Weights of a small transformer language model.
Size: width 384, 12 heads of 32, MLP 1536 tanh GELU, vocabulary 8192, 22.7M parameters.
Architecture: LayerNorm before each block, tied embeddings.
Training: 506M tokens, 15445 steps.
MLP neurons of a small language model. Each row is named by its layer, matrix (up: input weights) and neuron, and shows model dimensions 0-127. Each number is 500 + 50 x the weight over its row's rms, rounded and kept within 0 to 999. Numbers have three digits each.
A block is one neuron, or neurons of one layer that tend to fire together. After each block is what it responds to, as a language model described it from the Wikipedia text at the highest values.

L7.up481:596527407488527585425602457555419544497437518486497566530400577507609472473467579541548585496511480473566588510487508513453530549533486464483438433465526450429429479448532491455493500530536493587495501466558516507508525533499491493496488573496495471508548471500413458535493544492525481398478473575469452510551470448502406483628486565446534477465454449549470536528437509479485514528529
L7.up527:546476454381402571402525509551458529496525482498521433575459514466437565433547508504465494487530435508512544521635504409540526444508498484507549471526390506510452402444491465493519574527494551487591433449437554390543538573561546593441531487395460512479451450503536428473488552480621545464538433495513511596531530470469473453493426491500496503455547453560469549570481464450531547504413
L7.up570:494491478463499549456450441478479449534488512496466454503485487492516610445578540438599508449456472494434511423536539440467523458546534462553480498434455514536407520374450474567427613478517457480563495481474451517475478538569510485403504555601480457478480540508535436505519479504535558528385473542499442551551539486558488507503408492486442456424616443573383511523548423415579555546419
L7.up821:535486497388456552440596572528443482538548460469560407523473491457499549415558527500484513442597504461511602565478520490500556533598597501522480423520528556511446477462504431411501518532567498499595514467475518425516475532448485499482583514620446579550454500477544493476492501463500520492550481629545501568626528471579492477496421552515427523549516426598463454520509520417517585515400
L7.up864:515394403515379535500504361495473548524415581440492483500505588510495608553479546583515584467507453497444476539569517513433580545602464501568488445422473476466406472494541514411453524490515416571435461506502551395441541492524489570484535487606559458521512428482569477501517620504636499528462504551508530463538578459501476516457398573544441473488488429534517521447480435550522568524435
L7.up1191:458507500396444519407495478497452500463537557425435444468395622492500520453529517481509495398547540508473563530551465524394447456581468454584473467417496505563474452460503482405537474504567425447524492422505490479559508520513470529485516475581454541618521478465544480459539525498541521514502455546585503567489465494573515448506437523483445523456541484568444509491486546419475435518333
L7.up1370:518376442472451502439517517543488499568490606459551498527504459510544490514492571490581552506603425530518583543551490527454517575493571517483459455465500526562530484431506496392449592436501452434470553510450510423479484488560509603521513486514470529601537469454600390505572419510463494462513439469489445511531527459529474445436424520448509490570482484529486498514453540492474529537433
L7.up1526:484587518455430587490473504493472550492496598456570482444531464457530592483547485494534471500512529571520532476552466529432533436463500606503532484513475557435503457508496486543462490502591476429504514418502490389525605586517419549553594393503455442580405479434577453405509429488483463392448494473499479526539553437441466381484470550520497509483523488460508545490474554473509459556438
Description: Full stops ending declarative sentences in Wikipedia prose, such as "...scoring 12 goals." or "...on 17 June.", followed by a paragraph break or a new sentence.

L3.up127:460511440450419475457611458559529555527509526548429569480408549508483521425512530407539495551516525438516509514524465509445489559516509455546509479369481517561446587491644501507432425444605477456486502499497492488503488538559504464471532477631557557540539516388580429551509538501492495475496500449538480590505505468464529490459533514529487522442570451563483434519458457474478492469421
L3.up320:500459529397415488458651440466501480505599575498528610485563509462651492493567487425492528554533392553480546525459499473500480536455498519504509482621532520540454451485572501520469508482531442437472525473524453434518504457528493566522549547540501487528499573376531489524443453547497453465550470490557490572458526465468396542570470491486483438526512469495454509515502507462469452445464
L3.up378:465555521473419521436511494540458590509489503551495566459437520486550516425567523460520504486550442505551526482462501506534411535546614462535503499482575570460550454573467499523429498499595510519423502486481599517469589411552553513530507523632527513532525477382545502585420458501508473415534474532524540528531546523419435503447439572512447547478470456502406449462450441469486538545442
L3.up681:540564506439399588481597395531565501467541540487451512524465524506432567493563516532519539548480499500495568468456477501468519534559502462422478456494567420404403471493481467525476518458605497573485529508450448431547523430545478455520563503473425449465523444422500568429544511513469482445447549518554585576527580501478453559563490643468402449483599461547439540527475496476443511509409
L3.up1250:411504515462394521428561579454498552495501494488510557431417524486448570500583553570570513563467415521515520492506501490508461592563535494525474408454509467582414499549424516504460512546607460507486567464436526509534540586547553564452450569605541485492479523492572473366463451451410469440531526487577484537506467463429576580485490570465557453517533450578410475473425527501482586491399
L3.up1268:576547514422452610480567501512529471449572529476512522516494517491538527475562523379514541556609436591513492493524479547410489540537517436517434467549514329488403544476484512518439526561542510450529553537484539385464411464530496483558548494513458515549463469438571551554432497621511496398507475483626453526513553449473406545571428465516520435484566453610537491492475500468558513473398
L3.up1334:492504498465415460440558545469470513480432518529452462450493531476567505476566531463559530605531417509480492477509461547393480564518519466527428487540437470540358533507494501504460507567501515465462535475455533462533519512528522532411553502526406588489487535551524418478486423502479507400419480489619470540454548374495473594541412560531520410483520445612536526529507493525512479562416
L3.up1475:508519559438579551465554503549388473495488545500456491548524492411419464407537529447443539524612561489534508455468450507515471632495447458407512482491509506515406432497545519529471534582444426483431520460542471413568469513511500456530505438538594557468506572476452564517435486519500494461565573493512454532474520491440397593519477548476405502481510473594460499613447582418471525476498
Description: Periods, commas, line breaks and closing parentheses that end a clause or list item in encyclopedic prose and tables, e.g., "vegetation.", "(Benzenehexol).", "Rivellini,".

L8.up473:466418434406468603485423416531421488423523542474531472521509529533459579517435520588582480475556455576529569563570450445486478537517521534520448465468537430564448503456463480475475541445508409519509553530486518506538388628492524575495610480531486477576515411494541520459488461525532530461510497506557518486518532431493467453493375589519472516504502428448533462497527573479513474510449
Description: Periods, or closing quotes after a period, ending sentences in Wikipedia prose, often the last sentence before a new paragraph or section heading.

L7.up89:508492564445418513466533454517450438495545521418484539568399481516541453410477501549538602448529545455481492422513441532461477494574533430485521474482515519417521530512499481420469568606555465461500468386472501536511484476417547513418546508541480499603556442413469463430534505490509531520422524516513411551627574481461427572545577565451543509580438574563468420542430475475495491539497
L7.up192:524428576525490582452599557447426443395469498474482518578404493543497536546553492566422518576499560473535462507512420458466524425538502425524555488478550541536533464557496407563483579527519535467474392445410530456472510536495581525471505610410469518548533438518475544460466459539518535471503504471518425505448563379414495540426501496462532497517526495529583537558447494514511545501397
L7.up645:538475536399500390483581483480522448520504474545508488503514441558448569510488484532503566434539462576574610490487526406449514479623510518577538477476549514613530544452547431459457566464524372403501476492486440484513555534489526599460492587534544504520485499478477447445541399518446418598344463449576441457517538449551477505479460596487532435494544479508451475518551510438496477519467
L7.up653:429483515518391555476555450454628521527499503465486468440418484600450486525514489509483574599515453507492620541480446464538483507542452539575538499429512528479465505457549393525520489471463440478502454482568665472455498608487459498494504504544529507591464467503489461545426499411548519479540467507593585452554579383435546550495467559529557531497609467457472513467580513548524513503472
L7.up856:543486495450473482521544423549462471484471499617543462431434504541457539517487492538547525570547504463557504521534497367611494514515468416565549490448534554537461437469509412517415586501505444501479530462503546498513463463512530516509512535529448536509493513406502508500460533575544457455459506497512477504559543449513512567478423513556528388522562334520478496456543539500481488462503
L7.up892:514432568464493525440508535419513551542433520496611519539468497541571413514447504553544563527495411513544486592575462414520534516584458510576471473446483521395540497442529452496514523498484517444497428460527502545511509569554498499517610535530427494489525532420606502532524505554516451521474509384583502485456479449496545515528548512566529519569569482606384552462535562438456513445420
L7.up1028:458493478526420548552503497480460475517499536436544477574374530506470540447572489465559520480488501479561592493534455525515515507580480457593506423399585438492372434479455481583483576470497443542471466454508474485581575604591535552426561591507423446531527468502473520541454505508519471498487448591558538585508512426437405520470464541467403431478552509469466556561486465448456529375450
L7.up1207:459479487537463497565544567501526438506572518408434478538426417501465539514533592443500523444537527502555551461555382481439491511599423415489493445490461517472456488506489505540492493494604490508539524445333435499483518501585430518386519591508509480553545548477474481550533534508489508492417518497487499500563631456440525514559521507441497483554488538530444492579451481542565548596492
Description: Commas closing a fronted subordinate clause or introductory phrase, right before the main clause starts, as in "If this were true," or "During World War I,"; rarely "that" after reporting verbs.

L8.up787:499501532379413490495542504520572469545484488423416529550489435531501507523489572570490531466535563480618530473539453552454510542615572403514493494514454502511497563468465542436428516523577474441505478461417488563449466502519449507418580552492507531539562541501464525443479455474424464539383579519487495501557600481483459511536533502493500515429532536492496463538454447440554474585547
Description: Last token of an opening adverbial phrase just before the main clause, such as years in "In 2018", "later", "season", or its comma.